MLP neurons of a small language model. Each row is named by its layer, matrix (down: output weights) and neuron, and shows model dimensions 256-383. Each number is 128 + 32 x the weight over its row's rms, rounded and kept within 0 to 255. Numbers have three digits each. A neuron's up and down rows have the sign that makes its largest values positive.
A block is one neuron, or neurons of one layer that tend to fire together. Before each block is what it responds to, as a language model described it from the Wikipedia text at the highest values.

Responds to: Sequence separators in data
L11.down882:099154107149177192079112120126129127110127133139159114096177165152095124178094145152145063127147100164084147131160123127195194099154122063150147085078144133096098152103090124148103091124114172113129083184084120166093144143060159115081102132194162145118194138059143148090107096118071128083102142076094114129109144160090188121188104130074074078166141160115118134134135123161112097137093

Responds to: Sports table cells
L4.down43:129131112155170150142165135120146109142146111101134097194126129150144159140164116131172147119183106111186081139091106078141107146193113087152137102125064171140143110150190104128153115104091099156139115087192127160144129177151095113188165129141117119036036109065091113085054096127111147074156188099093139100168166056130132096183092173148172123159091130102161130133067126131203172077088
L4.down720:127098086134096113155163145099131102155128167124205164079149150128160152118087122112119136041082123138101135171131109139171063206176132156154122186109103146136096137076088129104133147152143142108073117197127146134163118157142067148180177112082114146120115140107139085125118158059156139115135079138121196112162104169132117067096106119095098197082086152105156114098088124139167137133100
L4.down1416:138116182131121149097097119162104097104132078136130167135141177144085121112137091135076108144043123124111140069154132119192145138163137101061093146212150131172086127100078104114052131081136063163086127129065153151117167103177127137147132038092097138174139095145143113090144182153156111156100103129119127172168176104090138063090119172106104046096109108154160100128133138106121150115120
L4.down1514:114148096180160091066047157157154054145169107160099085102164122111155214145128116114113136122163176124141133141116164185191105187134149126129152133059105165199151065121133107156111084130136100102149160161118088139078154145184144158141138086119106144194194121143127129079149162139074084112135121174106091118113143143169131154090132168098152107151129130118075066119171123097115131150176

Responds to: Statistics table cell numbers
L11.down915:106092144109179122121154125178135092170143086140120118137143152178156095095156135117105166106128093117066093115156111103113149098098153121105184100104137149171123101085130133061148138166058087139209099176130062133129154119111140101138199152157209167096205126095151128161104140178135082120112087167107118113104109157139145070150105135093100097221115143081137149110143167108186171122136

Responds to: Month names in dates
L5.down204:199114117137108125103123103164118153098144111109137088160088144159167162195182146120084149113139195164089150090162144110158132098126121175107103109136104133145138124087113100174144147159153173143141116183147132110142090134139078167091126132153134133133236127115160136048161137195145121099114161082072132101185115196124108135052140099131153150091160155183169089115168144100168095122194
L5.down209:133117181157117108159142114117117128146075080135133174113125115126059103137131164173156081120128117099106101150033148178085121098095108112074101137191136090103200133123134107157142107158090090117156183104170109126117102127117185123138127182115176167099140158092153143051159172102189045146119117193147078132063166149080140099153116138145101104051184073114144150139131136154114137179147
L5.down258:094154133148180111120117068175102197162157157119096132144112167108122117149172145156123130092131146078201131150155107101147156166151166096094117094140097100139056180073141084161177131175150131131126224144124084168152129176137170194122169085199167143132133096164109132100142136158165137125175130141173107176161106169120104114040140108133132119125077120171073151132175126145050124135100
L5.down547:082094113147139144156091092178199012130091155073106121123159102155099116150090129103114143148145083108106197079107169111172129111143108096162110117149111071151122116109153137146094092209175113138117093136102130196174149054076135190094136110111106093158179187148094098099140052152173168131112150125099130135171115154098097134067099136107106103117102073159135182126154145102137122137091
L5.down577:158081121129140132126092080142127162191116128153140107133146103128160128160122111135119111146150130117102139128172185086188098105162091079066119099120153100110125134126116138163117163057120122139147170114138126099139049133081072122109142140118131089132206138166137122195169159139149107108127164079134149142110166132127119118117126132214111066029102186169088142172173118087152102079118
L5.down698:103146109129167129079122112197131118112115108100195161109116154097116145100166143110140127133069092055126194081075134108164168125190179133163121146114142058170154144123090145130190082118062172102153129096167108148098096172127141148090106127101175164138166099142165115102097160082158088146096060127140146057238156095127134098178191123123126161084162132099096141188136142166115205168062
L5.down719:116105157088116119179101143135153105134140155175139144118159183132181102136130112132163106116088103105090107020090211118173106196122156143130098142094060150103124111125138176111125080136141167143076152091157173152121132068198133154151089092131171143123138150147129156121148070114112156180156128130112188157145172147100146103110098067114102126098193140119108149117132084114114144140062
L5.down865:113176152145112152108139088092119162145134130081169130077193119143094071139101066119177170106110041154148108131181119118158174127086104182187099195128072152142111163058194107096122123098157113134104110090161129101143109127123058197123131156138106159168142120117143095151107093137142062115085149169155129148116141156150114075078159122146081143064138152145110168129165127161123149167106
L5.down951:121135161169157084113150119177151168139055122136124122164138089096113118161106104166069133123147151180142124131127111123143131119079118079177126144127185144097125140139142163148113160160095102207075160181125148081121134115126152146103105074174096107141090138120165162121059198090139160179107101108100137085152118116059135048105150137127143138093130152119141104096083060152125108113143
L5.down954:098102129118121111132143094124121152061126101192196135096142102092123138115156155150133108101104170106174196108146149096150136111122075073097123112143087190162102154100086130118206142162131135122109080108117102118116164109113123084145140142140117115145157074125049151134105141149195167139115139129231083106139093132067121077061159116130130104110210086145122187126132120096119175126219
L5.down976:111114114105118131124202108111171147141112110222161124134124152055119145186152070141121125133127157072141177126130112100136133136106142126092166156145110134142091124081087102094139053186145102125129148127095134148147130103103114146138166146155132131153208130165100089064096091120142038136138187126096168127126077096122170098117142075134078135133161161155093099135108088135140159160150
L5.down1035:138104147110130172106151164185129113075130171139093149135123165113136120156171103129129121141130108096122073117086115121205117078112082194166131118062143194120079095125133078150175098126123134096129139079140126149081063157103108125083168140143078098097132084107133166144102105169122111164103155124113111141107140091161081180142143102108149119123199084147117100156122136142168141132127
L5.down1058:156087192161126114119134083139165104073103156101078159131158143064209107180162114141151145141132109079076182218188123113098219103188124104083143103066127133076086157182139162122144093123126080142204165167123099165127120153162115083092103110130146123121057135142116133079153124123148084155116120160143146136062184112102115142126157116164144154115157126131083145130117128153174130132139
L5.down1223:117112136086087075095063134119117082126135150116105140109189115083066077116126132124158103165131106123187157208118122136109120120143155099135167151109102115128099164188141126055158150156133140093124207174171111132128125098132083157087145158124154082149129136164161075112144140114145123175091140148135103154132231087141141197141154133095147145146126161122150170126100156168196158104077
L5.down1290:098094111154131126114160125178151070076126158150111116093102133114158171169144102153127141108160177157159113142098095105162100104149156099135119182095094139114130087091120147098147120129143117062119158107093142167140111115138111160080121099151172156119076124183101132130145145131093139140140196173135103099113149120151173019155129090121126133120176118106118159100179146115093156094175
L5.down1399:152160117105136125130119099105081118157150135141163133057114124115109133104117168114101132178175099119101162163165135073130152127105208109126152149096089101115150100101203129133147051088129123163140104166091112163159134161116146186168140134143090066100089157155183123203120119077120091131119096177120131102122162136149126158155136097112166065108154091130113128074186137122202160113055

Responds to: Word continuations, table totals
L5.down10:110119135122086090079062120146118114092124125121165181105124175130118159129099118158141097103141174122131113148155150118141150119052136165174156159196153035170135140130149087156108076079086129136161149137110122116198167111107154059170144126161113149135143151156101152140130131112117136128116166131126129059091120127161070144164039191150151143133151150122139097197137124153171153101097
L5.down125:175153177148118160126130188136190147135108122162094129121160158099133150144141147124147171169171114169055144135118074106100161078143155170145101127147133054144111169093141174212124098141099098120123094109147130097135107124157118164161163132143109098089136152124113147136137114127123080200096143108121150214174164149092166081097161183143117107114127097158119142156085126131134133132122
L5.down236:141084087141130118093178203100120146142138162189154149104165165165118142138134132098095115152070175076137136132148115129109118149139116138115163153138112104174152159154104159140152139117158096127103119099110115073178132148181159129187143139070114101102086113126151134125152079159102131173092172092148115156072092141075065149169112165135163189112129147115167131139134090245200158125091
L5.down299:194097097060159160150090115134126084157089092150126070120138073183085149065109104127146074124110126120169102153208087133062138128187108117111150145104093119128111130096177101116139126151112086116152111133153062113151127127139124121113064079169114097140113137114205150137132100072094165155112117102167113104148128139097171166131090138143080116139103127183062146125182087157071131147111
L5.down317:100187135149125136158119151133124103130110078118137133031134152071140070105122112115166095117100108140109131133182143138114141159095128113117117128113156119125127126178137080209106159134102092110105082125125164121089097183148129155177132049156175037075135149201093213108133148159132117179105120143091121129091094109106189133122155092111146122068148102089180103125182149093120131104146
L5.down420:090158103150211146149122158142146130167167176126113138130120107183076165143097128117145136165119142063065154184109170089175146170142113135106133120136105166104112079160123147128138051134107164170156156073132126144117144122147156111137114097139114132181072124198106140190080069140129123127152095132141138149082159103161105136122128183145080098135161143146143211104146092161129168103139
L5.down468:148122104072058126118128107111129108092118061118098147150141117119122107079111142134161111146135124135117130133113135114108104079013142128105115129113078094109163161151149098071156152114116099144156157098159135134135126119106210156155144168092072080172166077145173120107083087153182116103131113142128168108113111139090131091151144101107138133058126118118102133103224139109124155115108
L5.down555:142138103124132146132136158135087134126165123087105153086152143025132102051170110103191130127159178170163132111131091096141118191112122128204113184088095127095109075109139077172102107075138152139102093131086120156117142122092121068142141115107147143101162147113117136058115120140191115092147062181104148148104123093140159047169080146097136112192100122144138146132107135082145131123161
L5.down889:144108121164142136129180113185141136095146139178137124081099121161120136106125170114109053100128095149129073074144087131127120142150135138086170219118133160157124049121141188152118152117118138106123136124129142133134171128122148102147086123130135166224131138109116125168136166145122144139145138163149102129131121156198168089109155155132165103167131090072105103159090163088139159178117
L5.down943:130158144119142083107148183113182215134153108102130121081118081106116126182106130149149122183143096129147170193117134165145150094055070123112176164128132113148168164104106132126076141070125122118127160174144116096157089132122132091088117096159117148154062132189123183108166118196154139133138141152084135153162112133085144154151160140114126111117187139100115155101183094071078105139106
L5.down1226:194124130099118136164137194172141120133124136110115129079144131107134112085144150117133111178088163080122099105066176152137125151089096119147067147095144071145099135139171190109193062156110146109093094124095164104082116094134086119119091124158102148147123086081083129169100082198103149116090118107130152175110150142090163085131160090116125131143165127106123113142166125110123118135132
L5.down1380:119129149118125066102127040143121113120172133097129174178146107147173139158142088102136168166176154178121116132094173066151084145112122097158142090102126111161112132142142144107100117112129115114121090133166229133145125121035067132086067129179134172109122151081078141134135165137107146100146163095122116071173135089181138125133136143109148155076070109138145184197068103119177130094198
L5.down1438:115142123121140114137134135135166080149113155190105066109114114094139112144109160129169126133044142123106130086059146135105125126110140124111119083124156089105110102093074140087081109110146148148088105120072143128098125095196122113178035148107142067099097127155142117119140150182148048083136111122201172130213098098120157157136127180110120103146176142119103144174129130079128146159069
L5.down1440:138109137101155109100115071139091133088140130133139139106121149153089128082111113117114164120115150088192175114165154114117177171079068141131155100138089106088087110068125169098097115141139128116076125161199087106092105118102118128171148108199180137147092081136107091090114097168102153073089111140157145177139139173117063134155121113093225161111149084160152067073152127106127138184154
L5.down1461:179150075089142147135096089073102116090114123193140125104193136164114112075102045162142154065124164136092106194110100139100132150125167096081097112157127166108206169149158075118166131182076152101127080164114146161099136092167093193124139126120107139123158142125099112111113153115130090088161131152102139200076169147133146125112065119098116163159161124135125106063169141117110105182127
L5.down1530:070125139125110170098141126136134122131126149209106152119190101118127099167122147121137154121119073100088119087033075109102098136143112082165165155084072113208073111062077097108102166101147093181094130146117121116168094086161153091149118159123096161138163063143137103098137132073071133139123100115132077148204102101143100090137177137113123129107125124103128125149119160138115159133120

Responds to: Month names in dates
L4.down179:122107080112116131088148093147168104160141141171104118109180135147092114168121095139108113101194083090071103156186210113100147131099215156110125098114116121161151064154169144080210069201143132099088145120142132176179130124081157110162167168160147116115167109159181126116178111069125129137198162136122096101144126169131158101093144096154137131129141113140118142158163118162108156147112
L4.down489:143074099146196123181128143093133161104160138205130115173114114105112083141144099088101105127096153125149152168127156145121096100173196142053153133132045108174118107068122108069156171210125125094130130121062153135085106133125193186130174157132141164138127171158213139169141052111128110147136153103140122127125095108089141087103144173169114091143181160155122172153092114066130061162069
L4.down786:067079091103092151159161178130046109117124156165144103174140139152123127085055121165166131141153128105134141125110162089146182108125118105125190105122161069165145123102170103074158100148149110149175137102190129084149186182101104156154110102122139090123104137151120125123123138088114106106124137094122114133144086156201137142159193101121123082136136173139120189114135085165154125093130
L4.down1323:090050181162134133133166071160159102140096133192100155160134200186069107147166079173096143124127120112178154115142130101146150134130127144072115129077104110137141087104129116094157113176166127139124077108107083086176161140108133059144151177140119107174164091128199028126112109125130088122129194130136173154104089139147125167118096098120112137087178179121100127115173172107100173112125